Weights of a small transformer language model.
Size: 14 layers, 2 heads of 64 (1 for keys and values), MLP 448 SwiGLU, vocabulary 8192.
Architecture: rotary positions, no biases in attention or MLP, untied embeddings.
Training: a variant of Adam for these matrices, 165M tokens, 10096 steps.
MLP neurons of a small language model. Each row is named by its layer, matrix (down: output weights) and neuron, and shows model dimensions 48-143. Each number is 128 + 32 x the weight over its row's rms, rounded and kept within 0 to 255. Numbers have three digits each. A neuron's up and down rows have the sign that makes its largest values positive.
After each neuron's rows, "raises" lists the tokens whose logits its output raises most directly, leaving later layers aside.

L3.down45:145145070076083143183120130141099061122150099109154122161167123114104105142070123081140102074122141098122155106076142138124079109133165081115106167090138100102110144111116075130085133113079101106119173139107138156151172197107136158065132042151123122100098157159121153118136174140156122163
raises: ",", ".", " |", ":", ";"

L5.down278:190183157117150161096196174060134063121147120154075094131137125108109107191175176098119109101120171071129175123140131136150115119093090097127116213130152134117128166176138175018115121091180113129166114153158116128186166145107136127123194097149143118131070114101105141172122102116092174158
raises: " and", "-", "ent", "i", "to"

L4.down384:171123193143067167148148074110074076123138098117046149135157105130086102158136136139184134132188115016085129104099154147213121147114122132167094129108149111178171103153155120098099107144111090060174085143121149159125101121110109145087142147187110094164171138154129189123142119152127150131
raises: ",", " ", " and", " in", "s"

L4.down420:110065124118100118166180163110131096121134111113143043142164155115157182133158147124113161117090138086090119146122126157157179191134101114038162162089184071131142129125207118109158163108110152142106149078155169138063111149060101146120131133160103162079157081093130145123133101097150111104
raises: " ", ",", "s", ".", "-"

L6.down272:065141113121126131187170094139095121090140096126124112094063157125144151127191073134078103100077173120147168083120122223052113081187146113123135060114151132109168118176132080104150114155107136170087130113145095110088167136123148120092160087122124123107125080119146184111125114120176179169
raises: "1", "9", "3", "4", "5"

L5.down127:172103147110160125042061101160146124136113116126133169153126147116137118143148132109150155100164111199132086075149131126152137087126129184133115060056097185109127147112114162144083164061136128128135117151121105137090141085131088152136127136154170128141084139156128102125125141137125075073
raises: " UUP", "sqmi", " Sabha", "child", "km"

L5.down73:190104174171149135139152131162085116088081153147098136105083079099142146096127174174103064173112127130180141138119103121113114106179088109209130128104124185062100148100128120163127093132123124109138068160074086157125087176092118086177151091113150127141139197059092121124139126132131116167
raises: "DST", "unch", " Apps", "towards", "Production"

L5.down177:086158174084121098103103163142101139038138115129137065120113157122080164209136113067193137143142148088116168108134134155090087121109141117131124114088096171117135156178144141056104132108123143069122172101127180172161165125104105142126143142071169104120161124144116131144113170142121099145
raises: " was", "s", " is", " had", ","

L7.down253:132134137143155140139154113129097165154112113168107094105156104081170121126108137177104065083159193097082142136095174144149065167118104072145172127125135156090152213106122132069117051135111171141113145098129179149128143147081080104078170143136131078072136147104131120111067196113115127143
raises: "e", "s", " and", "es", "ee"

L7.down65:122134142162160132113130141093135118131191096143116135121124169125095029130136135129104105136083140161123129137101131128076095109143134113076137175097140125135110118188173089066096099144105121127129084169126146139138215122170092176154107104191105145119108180106132142095156152125139131110
raises: " ", "-", ".", "1", " of"

L7.down70:173138138140106122201124108096160119087143121108108109135150145119147117138138164181135105079124186138116101119083132116187097127082126073065044120092163102114146162155148155076158148164115128125106100217133119205150114118075089141123086125145051140152097148125145140171132160145155118103
raises: ".", ",", " and", " (", " in"

L7.down23:164176148098122151111133088120152125132096143097171086102104081084101214130145166098164113137188114155158150130138165127156110163089126063155120099136179126132096146193157114091152138098135170075123127151101137132097124122088094113129067103083123111095131179132019122146141193130143120184
raises: "e", "s", " (", " |", ","

L4.down159:149145081104183170105163157138134090127134162150122107144149104140123044008140092108129142142159179176135081071077151169128094102148158132114167123126149140136126122163110098101144156112118086148042151134079082137093164097136106090139162092178136171121093179129080169127133164158120194118
raises: "5", "0", "9", "4", "7"

L9.down303:133089136121197096157082086105161164114093130163077165108081104105111120168175116178125135096122101060097167147165067113136139126109124167168112113095138162084178121125081058160099114161137104095113132135140150151129046105116146114121074137131126152133117105134212083112150153118058130063
raises: " UUP", "ipped", "ated", " Length", " Away"

L9.down309:186149107081158116141165109112145141110082140138142122158116050127085148136163160169147126074157130097163125149138136127106112174072102124112159181079152091134161169115097061151078167050171139103125125178105126195130151100170165139103152128110156093137112151139096137111110073127244073125
raises: "s", ",", "ing", " and", "t"

L8.down6:065098143088111060117082137138135131124128206119131121127100159117089084153110115185149115162155134146131111127117112115175171087150133135132143099144157107102078104060157122172163078138093123173064114165121151082180161161130153143139124176143170101121121112157142087152153172067173169159
raises: " UUP", " Length", " Density", "century", " density"

L8.down381:138116076086145112127091112154168077102161124128112061162188125184089113146132164149176146124136196129092135099121029116131154137185110110143098131120117125170083079060145155103106115094135182115121202147135126145134054129080094201150109156131096122078080117072111115117181139129130164093
raises: "cular", "rated", "ologist", "ular", "list"

L5.down369:163093123145101138142161126117123159155095086093173138165093132117149196185137184109198111150126071132072150104120143132130087120099128154091101210151145133175156138098182149128185141170147192116140148146125089171178146150123125125147156199126149135118185155157105087201168116123127147181
raises: "s", "es", "ity", "al", "it"

L3.down1:132106086177130048091119101133160154176129137146147134140071093188105078167147166089071124179195076113090128140136086106155197112126117146132118114147110121099072062116154089176143119137155124179114119144069116150113158108086168068200077121145111140151118107150129146114178174180109130147
raises: " UUP", "DST", " median", " density", "child"

L3.down327:137130115145098155162149152090114126097146156085115134207187121068146149112079143140174143176093160100158193122116150080123146123113127063124138153099136161111159138124212138094094143116109080102137114169137150119199081230121129096150063108094153107116089126113117185132169111111160092152
raises: "\n", "|", ";", ",", "-"

L4.down281:143114074087169164136120121078177131107127144097122127136147156163099085059136156131126153102148180136165168133135119162137150157155136119116170163123163125098136109152134090144144180105148120178101087068154093092107121102149102092164097130102193128127128178171087115080199070083143041177
raises: " UUP", " arms", " Apps", "ical", " Follow"

L6.down434:088124121091093152107168115095137172106140123144149082153123099132137139190132182090122138123096115134146144138197139154074127183110151120051141153161133119173167161162137140091107135127120123126126080139134106184117133136138112188047166093142115145088141219117119101189085108088071102184
raises: "ed", "s", " ", "ing", "ation"

L7.down87:105113107140155134159129126126118093160134133144163088088144138098127104078116087112108103119167133087079063075084146161131097145133160111081082129160128112113152167141134098118100110145120078127111142135072140130085219142106132105132089147134097145115052151173091147153150181171090149092
raises: "9", "0", "5", "7", "8"

L4.down64:112173097153135143098079183086182116106067102125150130056126136139150113097089110106123138094146180193182136108157114082170196117128162114148211109150184174090117151117117088144132133141185081117112125155087157139132080159125137108175111101130114099147167123118135125141173202147145090095
raises: " UUP", " Pradesh", " Sabha", "ective", "century"

L9.down353:125109164086193099066102088153130146148145120141104120131122103135166127190154098159140162117123162108093124167198118125193157152075173138165097096123125089142122131159164125073141182157114143153059118149148159113059088156112094136119181135148155127148112103112155085156099130116089152098
raises: "🔨", "sqmi", " UUP", " UTC", "ctor"

L4.down374:149126122075179149111128185103130153148201092079172114147163109144100158146104164052103164139096170146151138109115162095076122168115100110087125140149114084105138124142111129101096146125095137065141158122091130204149208157088130103107180087175115117090078152095113190156094092147161035095
raises: ".", " ", ",", " in", "'"

L3.down94:105116138109159157091075176134162142081160149120077134142146127087105130091111193111149147181126095173131156111097061015146179098095156095134109093109069184071134118069156121196166141103118097154125112076098129079124141096142128123136082160114113127162172144180094150100095120150120071134
raises: " UUP", "sqmi", " Apps", " housing", "DST"

L9.down64:167109168089156128050106106181118073118105144117156176206108138116096186112120111134145146145146112125149150194125104109166160098095193113087146167154088196100181144124134143169077168134147128113165165101142160058109134154141091109176138096073102128130165128099081109163106156121079087108
raises: " UUP", "sqmi", "aries", "ński", "towards"

L7.down235:141138094095131125121090124160109148092104156119111136090117127148112136136092130195058065154102125103106169152077139120140090168111087098102114184132149128137138146112178116114088138134062208099107077178147154144169156162116125168168147139134072076155118211167104104143130198130197101167
raises: " of", ",", ".", "s", " and"

L7.down79:188104145100111116146111097099138111092121054115049145114122107127127183172132151123104144048124094074117104121123147094117114156111122096087093133077118164122176130165155148083108134135113156160148144169193209220174079111131109131136132079148041139167094143175158134151112166122115134169
raises: " ", ",", " and", "d", " ("

L7.down157:132149050135120137106098124127151126126153119184129094074116141089127109174076177106064145133173143096055164161145179162130176085175107093158108179088102177168154131147063111155104069076181102097127138138166155112131118141208097110139146142144085122116132162106131091130094165115137178096
raises: "ance", "standing", "ald", "ing", "ible"

L8.down428:154059143165147125175088109168145129118113107144100171096094138087091103128122061146150097153076171134146150135060155179069087140166103137149144159083087137100095153098154154193137109109087061112086138132124140137089163183090118096056115164129143116180125161145097114126124125104114103149
raises: " Apps", "Population", "hood", " Density", "km"

L8.down109:122097167083099109099143163116185171149117095111093174154115106153171136197103101107110133163170113111181115115133097133146115158121139183141183092088106148188105083167110148124150091137158086144104134091143122121094087102111194134098094138127156184194114169163184154128202110128058119094
raises: " UUP", "Billboard", "🔨", " Pradesh", " lyrics"

L3.down154:132114113157113113105139143108108082148127169071120062133105177152137174100133140084073125101137159142087176148130164139193152163100169104161156130133105077205164133115125087162101104063089084082073024165172114100119199101150120160139165126153120109095153117156109144118080173112153089129
raises: " ", ":", "s", " the", ","

L8.down123:094126156089112095148132121063095089138164124144128063124133190156150087158121190106120153187079121129110143111126085153136132224123147125128094163122132160097157177137179129115126146123112169102129140127151139159104134161089059161156116168143103090128173107138150125123136107131115113146
raises: "s", "-", ".", " was", "ed"

L4.down84:151096119085142116151200105113132206139083151154136089125145108107127124096160144087125122128141123131130084125127180160098082167099118138117126119066108117131083179104147148107121144067091119100094107150152141085083103144133143133101123105156153121121084193118136158154150029159166110099
raises: " ", "-", " |", "\n", " of"

L5.down16:049089059127110119130086158123087167114219208122156072132114113090118149153177106110152216182162137119158151154118040093141155125096088115142128115160074134090155138165167145140123119138132137155091116107164117148136127089114112134101049157080143085157046157120156143134162145062076121148
raises: " density", " UUP", " sq", " Genus", "})"

L5.down375:136071126109121125130143151081125174149142102112115085171128081160136164117110147060104107157110125144120143092141163120151135139053101184083112145090145114193144149141110160102147167126120143121168077119203172157124182085141112102105125184132098172162150208119148102175069093162182166107
raises: "s", " is", " was", " and", " of"

L5.down446:164112056107142195064131099148158117141084120131094123158221214110109158077124082210143130053135135120124109201154114144130103124145073164110173135117118181148093147114117163112158209132130130191141147041166106077163111146122150116172149122132093115180122136169106154069099129159136042136
raises: " UUP", " Apps", "Career", " Succeed", "stitute"

L7.down189:103105144103174117149138115152118105131130169143163123118077106139134104047150110107082101103123152126110110114066130134133164097140182078128111095127116100029139111114187065134146131143097092125123155153050103119108164082095113085130099130162072095128057144078082144136155118136115193096
raises: "0", "4", "9", "7", "5"

L3.down22:137110178105119137129127117106131157156133095191080123147206183088137187133147198144103156083135125178137122124093109186135112140115128060056149148117164098134085136198154138107199112108115122137142050111102123098077159154105118169168130074138161122133155139056111172099157172138166127185
raises: " ", "-", "\n", ".", ","

L3.down127:115102126167127074073091105168170111095127113225135183159068143114058117204109142078065172146136102143133134130100055113121122112120118114122180119146118145111073164131083146141117116193153129161173130085090106144155136159144146117126092142123069097114173103133158093132164136156069126138
raises: " UUP", "sqmi", " median", "DST", " poverty"

L3.down431:147110099064072141129164112107159144132123130152066093114114126131136080073210135109137093098120125142144119147094135166139104097126152111072131120113172098135140095132076090122168132097115126081162120241189113104109134151167157146135124164152138092125141105062114144131196151128144114130
raises: ".", "–", " –", ":", ","

L3.down108:089162147102157156143176177127141142094169126164126117076102119108096126087138122109141137093098166120144085062088127144106138095130166130117169097093105117085120122159149066105141130148145208111055151154079082186136168103083118128103103129135138106134161159160094164133138150096080143129
raises: " |", "0", "9", "7", "1"

L9.down249:124125075109086094148117166101105100134138133107132121127120134089140111083146141096152140084097109079103115161108203124157051096099075142098076183095192134121164131109149139114176121102105158128193118151126090171077173129143103112187092094212137133123067131122097191151123072108164111160
raises: "\n", ".", "'", ",", " in"

L4.down408:149109122095091119194143130112056150131077127155121122121116163111111132116164166148159124142109125122124155093122113184100134124144153118123099143132161091081169110156138135138109134154135154147134066141113072139048131126130130142158088072181116072132105162100154138177131119147148086189
raises: ".", ":", "d", " to", " in"

L8.down162:154180097123148133133112156108082112118073143137096063086173120089094097102182123141072161165133136103113121162106124106152092141081078132085123151129112096114153127164158111141110103076073166101094212073105176115085141125101121177116102096104121115133182155126072170212133142153140122158
raises: ",", "-", "s", ":", "e"

L3.down331:123100081127152181154189175122098135099169069108065089141186089126106123110099183103094127126104158158202113179128109181140159136112129099019120111140099072097130116107161130124149160123111136103107099146124099119060092148092114130093164082133103128060104171110117165125124101115145062093
raises: ".", " ", ",", "-", "5"

L4.down273:138169059165182129129189181153146109169168147079121142154165119149128054079116128120139153193140125105132137112094103145155104125134096177143137086105076124163115129101147102183117143112135102136156094123120113045131087170138099129080119146122150198092094140118083132102128134165124138087
raises: " UUP", " Sabha", " Pradesh", "tten", "fford"

L3.down425:147125105074066163174164153132089123090136142106185104099154072136066212103089172093152093135106150064115082100096110099147141092125112145097150115103122127138119160138175095100126098168108181080132097180142130119165115109149084136105179128123161070083071102157096133234080133118114172095
raises: " ", "-", "s", " |", ","